python train.py --num_hidden_layers=13 --hidden_size=768 --num_attention_heads=9 --num_key_value_heads=9 --head_dim=64 --intermediate_size=3072 --vocab_size=15351 --hidden_act="tanh_gelu" --norm="layernorm" --norm_place="pre" --norm_eps=1e-05 --positions="learned" --qk_norm=false --attn_scale=0.125 --bias="all" --tie_word_embeddings=true --parallel_block=false --init="normal" --init_std_qkv=0.023 --init_std_o=0.023 --init_std_up=0.023 --init_std_down=0.023 --optimizer="muon_variant" --learning_rate=0.00153 --lr_mult_qkv=0.7 --lr_mult_up=1.28 --beta1=0.95 --lr_head=0.00411 --max_grad_norm=0.5 --warmup_steps=200 --schedule="wsd" --decay_fraction=1.0 --decay_shape="sqrt" --final_lr_fraction=0.0 --batch_tokens=131072 --max_seq_len=512 --doc_mask=true --z_loss=0.0001 --train_tokens=769100000 --max_steps=5868 --dataset="wikipedia_en"
MLP neurons of a small language model. Each row is named by its layer, matrix (up: input weights) and neuron, and shows model dimensions 352-415. Each number is 128 + 32 x the weight over its row's rms, rounded and kept within 0 to 255.
A block is one neuron, or neurons of one layer that tend to fire together. After each block is what it responds to, as a language model described it from the Wikipedia text at the highest values.

L3.up597 [122  87 106 117  98 175 119  80 178 149 128 137 150 123 129 138 152 134  87 113 240 113 153 100 105  83 138 160 177 142 166 151  83 146 167  59  93  82  46 140 142  70 151 119 132 180 115 141  94 161 136 120 149 125  96 158 102 137 141 126 132 142 147  90]
L3.up1298 [ 84 174 191 114  94 116 102 172 162 118  98  89 165 124 161 177  93 122 152  87 155 129 123 104 119 145 124 143  98 138 155 139  76 119 167  80 122  85  79 122  97 120 116 142 163 125 123  99 116 169 173 105 112  99  97  36  79 180 187  65 132 130 145 144]
L3.up1306 [115 149 121 112 107 178  80 126 123 129 118  91 144 102 186 171  93 194 146  52 138 132 140 143  65  94 155 131 108  83 162  99 164 135  90 130 140 120 126 152 139 135  81 168 139 142 161 122 139 157  96 100 131  92 113 120 140 160 111  75 112 129 131 198]
L3.up2895 [ 82 111 175 138 120 138 120 213 106 108 143 132 136 136  90 183 129 137 115 143 135 137 130 156  96 131 150 134 115 169 129  89 104  85 103 130 135 180 121 143 165 101 115 157 194 156 182 154 123 176 131 123 161 141 146 111  99 161 185  75 139 144 109 143]
Responds to: Preposition after participle

L3.up458 [144  70 113 149 170 103 179  76 122  91 106 128 116  96 112 128 109 151 100 123 144 157  82 146 185 133 104  80 151 135 133 126 133 162 143 159 163 171 153  76 141 118 175 134 113  68  74 116 111 135 125 136 151 178 145 128  56 177 130  92 101 169  78 129]
L3.up1802 [147 101  98 129 107 189 164  78 135  99 156 126 136 122  80 115  99 123 104 107  83 171 120 153 109 158 116 147 121 121  96 170 116 173 145 125 106 127 164 107 157 149 141 105 103 114 169 114 166 126 133  98 117 128 136  65  80  96 146 103 141 155 166 157]
L3.up2282 [166 143 109 174 131  95 207  78 116 149  99 107 137 110 123 111 171 184 102 142 123 112  83 161  91 165  95 169 112  84  92 160 157 104 143 142 116  77 112 102 136 119 158 132 173 189 163 166 124  57 149 113 203 100 201  98  84 126 174 105 119 135 108 125]
L3.up2876 [106 161 116 157 139 129  82 126  73 146 130 109  97  66 120 112 166 171  87  69 114  65 114  81 116  67 145 128 138  78 121  72 132 114  98 127 146 126 115 163 169 143 166 123 126 100 114  90 111 114 134 159 190 140 171 125 137 148 151 112 153  89 125 117]
Responds to: Post-prefix word pieces

L8.up811 [ 92 136 142 109 143 133  77 104 179 105 152 139 176 142 177 110 126 110 219 138  84 188 194  85  74 124  95 126 167 111 146 115  64 138 150 127 133 156 110 174 148 122 172  86  64 168 102 175  79  93  85 112 125 133 101 118 103 124  89 108 187 121 106 110]
L8.up2560 [ 87 134 145 114  94  99 124 153 138 106 124 138 148 146  45 145 152  77 166 154 160 116 101 113 161 124 128  95 120  95 117 115 112 161 134 198  82  99  71  83 106 105 141  80 144 122 138  92  97 174 160 113 128 146 141 159 163  93 108 164 135 128 223 137]
Responds to: Critical reception attributions

L6.up683 [116 168 115 120 156  88 193 185 144 139 103 128 120 107  92 147 163 186 154 136  58 124 123 186 120 137 158 155  67 114 148 149 149 129  68 156 145 111 137 114 164 169  97 160 100 203 131  72 148 145  99  65 141 180 142 157 104 156 108 115 147 174 149 120]
L6.up1547 [128  97  79 178 184 107 135 105  96 137  82  57 124  64 118 197  98  95 130  80 120 119 110 116 121  95 140  93 121  88 123 157  99  90 120  90 141 105 104 130  81 101 139 106 156 161 102  78 103 115 156 118  79 110 168 105 145 160 105  77 134 101 117 115]
L6.up1983 [128  98  98 104  96 128 130 149 155  89 100 126 168 158  90 121 174 139 120 127 110 105 107 106  97 130 133 123  90 146  50 136 126 132  97 144 168 160  95 128 146 127  74 136 119 125 162 114 133 148 107  97 147 104  88 184 174  94 138 113  90 146  95  83]
L6.up2191 [158  97 111 133 107 128 150 154 105 170 164 156 187  81 200 161  86 155 140  80 153  99 132 220 143 164 165 113 141 100  99 115 178 103 126 100  94  84 153 136 109 148 134 156 132 118 111 131 117 126 192 131  92 134 100 109 127  82  70 163 105 178 154 152]
L6.up2273 [119 144 122 127 136 132 193 134 172 151 158 157 170 148 117 166 109 142 115 114 181 153 163 148 141 131  68  67 104 174  73 125  10 153 134 136 133  86  99 159 140  84 121 221 115 144 136 129 177 143 121 115 202 117 135 133 192 110 146  94 104 115 157 129]
L6.up2741 [195 103 155 134 118 149 152 106 111 162 121 148 118 146  86  84  62 120 136 104 123 118 144 122 142 114 151  79 112 111  68 165 154 169  67 115 177 134 117 170 102 131 115 155 117 174 150 162 183 165 108 100 111 130  96 132  88 164 118 116 115 130  77 135]
L6.up2906 [143 120 114 130  99 126 134 147 173 152  76 175 111 111 163 100 131 153 140 120  89 155 116 135 149 106 179 112  75 156 139 111 116 145  58 163  97 119 153  97 116 130 133 175  98 138 128 101 159 115 110 109 143 165 110 129 141 139 106 124 122 184 112 159]
L6.up2917 [132 115  98 119 147  84 151 138 112 209 112 130 156 162 147  82 198 123 131 160 100 119  70 126 152 139 112  62 124  96 138 122 132 130 134 105 110 142 109 182 121 108 108 165 126 135  98 195 117 177 109 133 146 120 196 109  95 160 136 137 119 156 151 201]
Responds to: Topic-introducing words

L3.up705 [119 197 118 148  97 121 188  96  56 160 127 161 170  92 120 183 120 139 125 141 105 164 167 129 126  92 155 108 107 131 137  98 120 145  68  64  86 116 107 167  77  99 112 133 100 168 163 168 146  91 204 103 133  84  85  96 113 118 108 142 134 142  55 129]
L3.up1506 [121  86 134 110 114 135 159 156 120 113 154 108 152  72 107 144  95 166 129  99 114 185 116 109 136 126 125 114 121 143  98 134 120 136 128  76 149 146  58  85 124 110 112 116 120 125 176 108 126  83  96 114 180 138  97 161 106 172 201  90 205 117 130 126]
L3.up1868 [137  93 156 102 166 151 152 125 114 161 116 158  94 139 119 155 147 184 115 120 162 112  96 158 105 144 217 167 155 144 116 101 151  66 193 130  98 113  79 103 138 197 128 127 116 139 153 116 136  70 145 130 151  74 155 112 142 146 131  81 148 160  66 156]
L3.up2410 [136 180 147 158 117 138 133 143 125  90 162 102 113  87 114 111 107  99  87 121 156 177 186 150 115 101 172 177  75 123 149 135  81 167 130  27  67 153 102 115 127 186 110 175 208  96 141  92 159 140 122 133 145  68 151 114  71 133  99 163 139 101 110 149]
Responds to: Small numbers in stats tables

L3.up788 [147 141  61 103 172 132 161 134 104 110 177  85 126 160 143 138 146 158 117 100 136 119 146 189 161 116 160  95 103 110  97 137 139 174 114 153 107 123 112 163 123  63 167 114 178 152 101 110 142 210 106 106 151 124 152 155  85 120  84 141 119 160 150 155]
L3.up2015 [163  97 119 147 134 127 128  96 122 116 168  99 184 108 135 102  95  99 185 171  88  86 115  85  86  94 140 193 107  76 157  87 162 160 114 107  92  83 134 152 155 137 103 120  76 105 123  81 132 103 109 127 106 126 135 113 151 173 165 144 121 193 179 183]
L3.up2319 [150 132 133  74  95  99 165  68 142 151 153  84 136 125  41 133 107 100 148 154  78 180 101 158 180 107 137 173 144 135 165 137  58 144 127 118 108 155  95 154 166  84 112 164  64 140 133  98 104 184 173 121 151 120 122 144 171 196 168 161 162 105 134 131]
L3.up2597 [136 149 122 159 117  98 120 150  48 124 148 121 119 154 130 143 133 168 151 164 100 147 133 159 193 122 169 148  90 102 141 120 129 195 134  63 125 129 155 146 130 127 145 129 134 138 126  97  69 117 132 109 110 141 127 161 176 100 152 158 166 118 166 163]
Responds to: Topic-introducing words

L6.up199 [135 173 130 119 120 143 150 164 149 132 115  94  49 152  98 127 145 109  94 231 130 131 136 110 175  70 100 163 112  75 151 180 135 162 151  92 118  95 195 154  84 128 162 116  85 177 218 121  96  83 107  88 142  59 118 135 146  90 143 123 116 133 110 162]
L6.up313 [ 85 120 121 120 105 122 103 150 155 113 168  70 146  49 159 171 195 123 149 141 191 151 105  28 130 122 152 159 115 169 114  72 188  78 118 150 143 104  83 189 184 137 115 128 167 140 165  75 119  76 150  63  76  97 112 208 136 120 189  49 164  90  90 112]
L6.up1154 [131 116 118 119 168 153 112  97 173 126 176 171 104 102  85  94 149 107 163 130 115 107 177 120 129 150 107  98  96  40 144 126 131 129 125 118 140 155 195  81 123 125 153 142 134 157 132 143 135 129 124  75 143 105  95  95 123  64  92  89 171 145 130 169]
L6.up1374 [127 133 131 145 163 149 142 118 124 171 116  85  54 148 114 167 212 131 174 135 107 127 162 142 129 156 104 135 104 134  84 123  52 140 161 112 141 126 152 103 179  97 104  71 108 109 155 104 102  90 186 159 120 164 175 154 153 117 155 132  57 156 153 137]
L6.up1410 [122 134 113 190 135 138 151 121  95 124 179 114 165 102 201 181 205 170 179  99 111 106 160 114  99 182  34 168 121 170 129 140 163 147 132  89  90 132  86 120  40 136  85 139 129 115 134 138  69 115  99  45 166 133 197 189 109 111 150  99 131 148  88 145]
L6.up1492 [115 163  98 165 138  99 141 153 132 165 119  95 112 139 128 169 140 118 159 107 137 154 127 111 117  97 133 115 106 167 129 116 125 161 152  75 134 169 118 142 145 171 172  77 119 145 141 121 114 145  97  75 105 137 139  99 173 135 124  84 100  80 107 121]
L6.up1789 [149  93  75 121 134 135 134 144 125 161 104  91 159 103 152 127 141 143 113 141 131 120 108  88  70 112  90  89  73 120 206 133 120 150 154 109 113  86  93 107 115  81  44  76 155 126 114 108 131 170 159 111 122 175 141  97 130 100  91  74  91 170 126 127]
L6.up2675 [112 126 137 106 189 110 105 155 133 157 179 174 155  99 124 138 101 193  90 158 104 153 144 172 151 115  90  74 146 158 121 116 104 125 125 119  72  51  96 146  97 116 140  52  81 185 194 136 137 169  95 145 114 178 104 121 118 129 175  97  95 137 147  56]
Responds to: Agent-introducing prepositions

L6.up403 [132 114  88 129  86 186 127 169 106 106  69 146 115 128 158 111 128 153  45 131 150 183 105 127 124 134 108  69 151 105 104  65 121 147 109 136 130 132 114 106 131  94 134  93 109 140 159  70 174 164 139  83 102 122 158 104 125 156 141 162 170 121  99  99]
L6.up788 [100 108 195 182  67 179 138 144 152 120 189  81 150 174  99 201 117 128 108 104  95 139 167 105 114 150  48 111  96 109 117 106  93 108  80 118 144 164  93 200 134 105 130 141 158 118 195 115 121 103 127  94 130 131 122  53 185  88 113 133 128 129  95 153]
L6.up858 [114 152  92 123 124 163  71 155 158  97  84 196 119 108 183 117 146  88 105 180 119 129 103  57 130  92 154 121  85 158 130 132  67 144 193 179 155  94 163  89 121  85 125 101 150 174 139 136 158 152 161 106 102 162 197  99 143  99 150  95 127 139 116 175]
L6.up1310 [154 147 168 143  65  74  87 120 120  97  64 123 136 132 107 107 118 135 184 111 155 170 134 123 149 100 138 132 102 118 172  89 135 128 173 100  88 150 140 117  93 122 131 170 146  96 139 121 149 139 123 136 109 120  57 100 121  55 197 165 140 172 152 162]
L6.up1557 [127  93 109  84 140 155  56 106  85  73 137 140 223 113 198 129 148 177 152 120 147 105 102  64 144 103 173 148 113 132 131 122 142 144 170 116 114 156 117 137 132 178 117  68  94 105 119 120  89 173 144  98 125  76 158 167 136  86 132 120 153 135 119 109]
L6.up1888 [131  96 129 104  71  99  80 139 103 124 184 153 147 112 130 153 159 126  83 121 129 162 185  95 112 112 123 131  95 161 143 116 124 104  94 164 127 120  81 140  92 115 109 168 125 128 149 151 106 149 102 101  87 129 142  89 144 109  78  89 125 125  97 122]
L6.up2367 [194 122 150 123  97 163  39 184 111 129 116 170 112 126 133 172 181  97 146 186  87 111 176  94 108 111 106  78 105  59 173 147 135 146 124 174  90 129  64 164 160 102 108 164  76 113 143 109 151 137 117  98 132 118 127 153 155  92  69  97 137  88 118 172]
L6.up2893 [134 117 141 109 119 107  82  82 113  86 194 100 147 193 116 118 177 113  95 188 118  92 118 113  93 123 120 115  72 165 154 117 101  80 140 175 173  94 137 127 141 146 133  80 192 139 165 122 120 113  85 124 149  95 156 117 131  94  71 136 121 112 119 186]
Responds to: Ratings and chart positions

L3.up686 [125 175 126 117  78 124 152  93 105  96 134 119 167  95 153 136 156 164 166  84 114  85 134 168 114 160  82 186 103 134 134 114  72 210 132 151 147 155 128  97 184 140 126 119 117 113  97 128 111 103 170  88  75 152  96 128 154 194 156 195  69 117 101  83]
L3.up2441 [ 68 128 132 126 107  77  96  57 153 118 159 196 112  83 159 139 136 106 116  44 116  69 103 158 150 111 131 155 135 123 101 180 161  80 180 125 125  96 145  81 130  74 150 102  70 150 123 114 128  88 146 105 139  91 173 123 154 124 126 150 136  98 135 154]
L3.up2774 [177 153 102 135 101 100 112 133  73 123  69 162 146 175 129 132  90 161 152 121 150  92 129 167 104  96 150  96 126 115 168 102 129 145 152 154 137 167 125 101 159 129  89 146 100 158 138 113 169 142 120 142 149 113 101 147 165 123 120 148 173 151  98 138]
L3.up3052 [ 83 129 101 172 108  52 163 132 114 203  47 179 114  89 144 146 143 145 146 101 170 113 108 179 133 145 107 146 146 141 155 109 140 127 149  74  97  95 123 177 115  72 124 119  70 164 161 123 159 110 117 132  88  63 136  97 148 121 145 149 148 100  88 159]
Responds to: Table row-end pipe

L8.up615 [ 79 149 100  95 181 141 184 113 144 163 142  82 124 101 102  75 149 142 118 142  60 179  94 109 145 143  71 129 110 114  96 131 126 113 163 122 112 187 133 102 136 201 141 115 152  99  77 158 158 129  86  61 154 131 152 135  83 153  89  98  94 180 126 125]
L8.up804 [177 138  59 118 144 128 184  75 108 133 158 105 150 142 171 135 140 148 170 133 148 141 141 134 184 153 105 168 105  67 132 143 134 153 141 131  84  95 166  65 115  73 123 158 103 147 205 110  88 139  66 121 101 125 153 158 146 102  85  90  87 110 148 150]
Responds to: Word-final subword pieces

L6.up495 [146  97  81  90 171 146 151 109 134 107 150 132 140  93 108 107 121 171 206 104  90 151 128 148  98  97 115  56 103 137  99  93 178 177 155  72 159  66 105  95  89 108 127  82 118 144 148  96 163 107 111 115 177 100 158 102  96 152  77 177  56 158 181 154]
L6.up1001 [140 137 108 113 157 163 100 129 119 116 158 158 203 107 143 128  90 137 162  94 174 151  71 148 108 151 148 125 165 130  93 219 115 166 133 154 153  77 145 114  88 145 132 125 107 167 129 171 125 182 106 122  89  96 107 123 109 135 139 112  92 133 116 204]
L6.up1012 [173 130 123 156 162 124 123 138 118 198 153  95 115 175 177 145 101 130  95 110 125 140  97 164 173 129 122 129  87 120  98 126 108 118 163 144  89  73 107 129 131 120  96 148  55 126 123 136 108 110 111  95  96 189 142  92 120 158 187 136 137 130 171 141]
L6.up1369 [ 93  90  70  84 179 121 143 100 130 129 168 134 181 125 167 143 189 131  90 184 123 144 131 109 125 112 152 119 155 162 130 130 136 106 129  37 139  86 120 131 147 165 118  58 108 151  86 150 139 139 106 187 125  45 122 130 152 149 158 125 111 153 130 128]
L6.up1963 [148  94  70  94 150 108 177 138  73 134 214 144 145  93 146 136  31 107 143  69  72 139  97 136 124 123 177  74 146 115 107  86 172 111 109 184 138 140 183 106 170 134 132 113 107 124 107 170 124  68 167 142 163 121 130 141 107  98 141 127 135 179 145 137]
L6.up2052 [122 136 146 118  60 118  74 199 102 108 153 167 121 122  98 101 171 138 194 119 132 154 125 159 157 141 146  45 109 112 124  78 159 170 100 119 143 107  50 173 103 160 100 126 116 184 155 126 168 164 122  94 119 151 118 158 182 107 123 139 110 126 121 131]
L6.up2467 [ 83 129 105 153 147 154 141 156 118  63 190 109 160  84 129 139 151 155 142 151  93 112 169 165 124 144 142  38 163  79 132 103  95 112 136 135  87  92 142 129 110  70 115 111 160 164 140 138 110  98 149 158 164  75 135 167 134  83 114 133  69 100 111 121]
L6.up2816 [115 126 103 193 153 171  79 105  87 109 137 146 153 177 191 114  92  80  93 169 119 107 124 105 119 133 136 148 137 126 131 122 115 114 106 123 118 181 149 146  92 108 103 135 105 172 121 109 124 134 142 173  98  92 100 125 146  75 168 184 142 183 151  66]
Responds to: Mid-word piece after T

L6.up182 [111  84 116 127 128 134 148 145 169  86 182  98 111 112 101 138 116 123 125  95 124  89 123  76 147 109 134 114 146 146 115 173 108 137 201 192  78 169 152  96 140  98  99 179 160 127  60 109 137 157 111  92 115 144 139  98 124 110 179 195 162  96 168 125]
L6.up535 [128 154 121 146 194 184 124 111 141 157 144 171 119 110 118  69  95 142 174 171  97 104  73  96  80 174 137 144 110 121  44 109 186 137 131 117 107 110   0 130  85  82 152 127 116 122 157 133 113 164 144 110  89 203 114 160 132 107  89 142 110 130 129 126]
L6.up1387 [165 121 103 138 156 161  78 152 111  84 102 137  95 125 212 175 105  98 147 135 185  70 139 162 118 135 163 143  83 109 139 117 167 123 132 151  82  98  87 155 128 141 103  43 207 136 143 142  93 158 106 139 117 105 144 153 147 128 118 118 198  99 155 148]
L6.up1584 [112 119 165 122 127 153 119 149 149 110 112 175 133 135 173 151 130 174 196 132 112 117 123 142 113 156 150  31 114  43 117 146 125 121 136 152 167  86  48 121 132 108  92 142  99 104 114 178 154  90  65 171 140 102 122 122  88  54 151  82 151 134  98 141]
L6.up1621 [125 145  94 106 197 167 115 136 158 124 133 117 150 139 163 145 103 125 144 108 136 117 131 123 139  85  81 160 212 123 116 125 124 137 104 160 187 130 130  70 108 125 133 127  81 131 112 164 109  89 171 121 148 110 114  87  89 120 138 129 139 126 149 158]
L6.up1796 [125 128 132 113 104 174  98 128 122 130 181 159 126 131  80 108  94 111 126  86 126 102  99 108 159  81 131 146  93 139 102 161 131 107 142 155  99 153 106 100 162 162 139 206  57  93 146 146 125 101 111 153 116 171 127  92 133 100 117 162 126 118 122 103]
L6.up1913 [150 134 145 132 108  88 129 122 111 108 135  69  94  29 186 140  99  83 164 133  76 142 156 165  82 127 202 140 179 165 151 102 151 142 116 142 142 128 119 125 145  67 162  78  65 116 183 107 139 101 113 168 111 124 133 151 128 166 165 125 128 130 121 185]
L6.up2288 [106 110 115 119 167 179 115  93 153  74 137 108  93  82 112 155 177 113  89 116 146 105 114  80  66 113 100 135 101 174 161 119 118  93 111 119 125 142 102 143 102 108 107 117 112 121  89 130  79 150 117 160 132 149 122 140 166 149 120 153 135 157  88 106]
Responds to: Mid-word subword fragments

L6.up350 [111 148  93 146 175 155 171 151 104 114 158 124 103 123 105 175 150  77 135 118  79 119 163 126 135 158 124 102 101 138 133 166 150 124  92 129 125 132 150 166 130 136  66 107  97 139 188 200 106 111 161 109 105 111  69 126 207  99 109 173  94 108 107 181]
L6.up796 [ 93  79 134  96 157 130 114 145 112  84 149 154 112 147 140  94 150 111 130  69 171 107 105 110  93 128  96 107 135 124 117 134 125 126  64  64 132 109  80  61 133  96 143 117  79  60 182 125 167 156 125 159 154 135 131  96 171 143 135 124  95 134 119 130]
L6.up1036 [ 67 120  94 144 109 165 145 144  65 113 101  90  97 114  84 110 110 147  63  95 101  95 173 148  88 128  83 117 112 154 107 149 136 149 102 155 112 152 180 128  74 160 146 163 135 102 121 125 104 145 116 104 156 155  87 167  72 129  74 117  76 202 132  97]
L6.up1155 [ 71 126 187  80 140 137 166 139 124 135 123 151 151 149 148 103 129 154 141 119 143 124  57 121 146 154 178 111 107 171 203 104 134 138 146 148 124 114 182 145 115 108 130 119  77 164 175 116  74 123 131 161 111 152 101 158 133 153 116  55 113 141 153 136]
L6.up1280 [108  89  80 150  99 105 114 188  93 162 104 130 117 173 151  71 196 164 137 109 159 188  98 127 151 148 126  62 149 142 129 220 121  75 156 122 172 166 173 183 127 131  62 141 127  85 187 117 119  66 140 106  99 114  92 174 152 101 165  84 121 140 175 139]
L6.up1446 [114 127 198 131  90 181 139 101 130 198 123 105 122 138 167  89 121 142 193 107  98  89 132 122 134 184 102  98  57 117 176 121 150 144 110 148 181 127 168  72 166 139 141 119 170 137 143 108 152 142  88 110 173 207 110 130 109 103  86 161  83  72 184 121]
L6.up2936 [ 75 128 187 116 147 105 138 138 163 139 108  85 116 118 131 211 120 145 148 168 144 129  71 177  93 126  83  36  78 144 121 138  53 123 120 112 136 126 140 136  84  84 140 165 110 118 125 114  38 142 142 104 165 130  60 144  95 165 120 125  93 167  94  96]
L6.up3030 [ 96 148  78 160  82  68 166  98 103 124 117  99  95 134 116 171  99 123 182 149  97 181 117 205  70 164  68 119  67 137 152 136 167 147  76 112 193 123 126 120 101  38  89 165 147 158 124  93 147 110 101  87 131 128  90 134 112 155 134 115 123 187 154 209]
Responds to: Structural line endings

L8.up42 [129 134 156 142  66 165 126 135 162  92 165  82 126 110 137 130 126  96 147 131 138 103 113 129 115 124 142  89  96 167 192 120  85  95  76  51  81 106 128 119 116 140 167 153 178 132 177 134 140 104 105  88  93 122 190 120  88 167 168  85 127 126  90  80]
L8.up752 [100 177 151 146 167  66 129 127 171 156 112 158 195 110 156 128 167 193 172 112  93  96 170 143 150  86 146 119 153 124 110 192 147 162  74  95 157 110  76 144 161 168 182 156 181 128  83 115 146  78  97  76 119 111 202 113 142 117 130  96 148 138 165 133]
Responds to: Existential there verbs

L6.up661 [ 86 129 131  94 179  95  67 146 200 146 124 100 140 104 122 142 113 153  81  99 182  91 102 147  76 156  90 145 172 112  62 144 112 138 116 114 124 116 131 151  73 120 155 159 163 167 177 140 183 115 169 143 140 150 170 200  79 125 161  79 120 116 158 125]
L6.up805 [ 98 117  81  74 118 139 125 104  83 128 153 106 128 182 133 105 156 135 185 163  59 101 110 125  98 127 110 129  36 123 167 158 155 136 117 136  88 122  85 102  95  66 140  95 142 186 136 128  67 142 148 145  65 110 121 135 180 119 121 155  80  30 173 140]
L6.up987 [128 122 108 180 102 144 122 165 188 132 127 120  76 142 146 165  80 139 146 147  58 119 117 159 109 157 102 128 107 138 128 147 139 100 138 124  99 160 108 119 115  90 109 158 129 179 158 179 128  76 157 100 191 135 215 200 134 115 113 121 126 170 212 113]
L6.up1886 [124 167 148 143 156  41 137 147 133 123 132 100 117 179 128 164  72 146 148 123 116 171 157  99 131 141  64 137 170 199 104 192  98 184 112 107 150 115  80 128 106 126  89 156 128 115 130 160  96 121 130 116 102  78 128  93 190 159 122  89 163  79 165  86]
L6.up2531 [ 86 146 139 124 107 155 120 143 118 137 142 105 120 133  75 134 131 110 107 149 100 182 108  62 121 213 108 100 136 155 145  96 108 126 158 170 160 144 105 137 133 122 126  87  65  77 101  80 189  61 112  94  76 161 149 145 212 112 115 112 143 157 165  87]
L6.up2733 [111 120 136 119 103 135 126 226 201 175  95 130  86 129 174 134  91 162 101 132  96 116 171 157 184 101  80 105 139  63 152 141  96 148 183  72 108 102 180 133 174 159 107 161  97 182 157 118  72 126 172 100 127 168 157 183 137 144  76 225  73 127 204 113]
L6.up2863 [101 102 142 169 166 117 132 127 106  81 114 143 146 175 157 143 151  76  73 139 141 177 105 152  92 138 106  96 130 114 106 101 106 159 101 125  97 107  99 121  78 153 134 158 135 142 144  70 161 125 154 104  85  72 142 164 134 110 181 116 192 169 131 142]
L6.up2899 [138 138 117 144  98 160 145 118 158 158  84  95 137  71 128 195 150 178 126 130 154 166 147 166 163 130 128  66 142 164  91 117  83 111 127  98  89 145 106 121  83  96 166  87 169 130 128 148 152 126 132 135 160  70 158 148 145 133  93  43 129 134 169 130]
Responds to: Table-cell final number pieces

L8.up1221 [ 88 120 175 115  73 135 125 135 108 108 108 112 118  68 109 199 163 127  70 111 164 123 142  89 122  96 113  59  92 111 135 121 116 136 168 135 108  80 174 198 119  51 128  99  75 139 115  95  82 148 146 137 110 102 133 117 123  86 156 124  79 130 115 126]
L8.up1691 [152 102 188 147  86 132 164 104 139 125 119 117 118 171 182  85 138 164 129 150  87 133  78 123 138 104 124 147  98 112 146 136 150 165 212 164 127  93 138 114  78  91 118 119 149 122 105 161 122 133  89 151  71 164 138  63 144  90 137  95 171  59 179 112]
Responds to: Wiki heading line-ends

L8.up382 [166 112 148 161 177 134 148 129 175 174 135 109  92 155 105 115 138 152 178 114 162 155 177 135 154 192  89 154 162  98 201 147 113 144 112 142 136 122 107 124 111 173 140 180  78 188 177 112 105 144 120 105 139 100 130 182 143  98 170 116 113 150 107 103]
L8.up1565 [103 158 159 115  80  75 114 105 149 142 166  72 116 108 105 171 158 108 161 166 134 208 185 123 189 111  90  99 151 102 113 145  72  74 134  94 116 117 150 160  89 137 116 114  92 104 128 101 174 125  97 103 141  78 138 186 154 128 102 162 124 118 148 122]
Responds to: Table and data field ends

L8.up1136 [101  98 170 108 109 103 146  78 119 132 157  96  80 109  91 118 153 164 151 192  86 150 154 111  79 113 126 123  67 152 159 141  66 109 125 193 239 149  73  85 107  89  78 136 168 157  75 171 105 133 115 145  51 166 158 162 133 202 105 116 157 164 161  74]
L8.up2197 [ 56 107 169 153 180 119 108 120 146  85  95  96 142 114 120 111 102 149 165 136 155 157 128 145 169 150 147 165 102 112 120 100 210 139  88 149 112  83 146 184 133 117 154 157 142 185  90 187 169  94 185 120 106 174 112 141 166 108 131 145 149 123 107 142]
Responds to: Before a person's name

L3.up606 [ 94 196 150 149 115 170 106  90 177 182  84  89  64 125  58 156 106 148  96 101 128 132 134  94 142 150 123 157 191 152  83 115 130 146 144  97 118 113 119 148  94 172 153 100 113 186 161 135  90 143 156  90  99 100 156 151 123 130 138  86 117 122 198 121]
L3.up1733 [147 182  96 147 106 131 163 151 169 144 146  91 135 155 133 139 128  56 136  78  54 124 152 169 126 136  71  58 151 150  80 180 101 157 110 194 154 115  98 185 100 154 152 123 138 126  68 116 125 182 158  61 132 125 157 178 103 143 132 129 156 128 141  96]
L3.up1769 [150 186  59 176 151 159 139 119 105 109 123 165 136 150 130 142 175 170 120 139 145 166 131 187 155 129 115 118 172 156  97  74 138  89  91 155 119 108 114 151 150  93 183 115 138 136 184 110  61  55 182 190 131 167  57 120 127 114 128  79 158 125 141 124]
L3.up1844 [ 60  89 108 126 107 117 138  77 119 127 152 128 169 152 169 138 147 133  89 109 105 101 150 140 129 100 153  90 141 174 188  62  84 122  85 127 110  88  98 151 122 113  78 138  41 148 135  72 116  78 136 144 128 121 139 166 120 129 124  95  80 163 157 133]
Responds to: Digits inside table numbers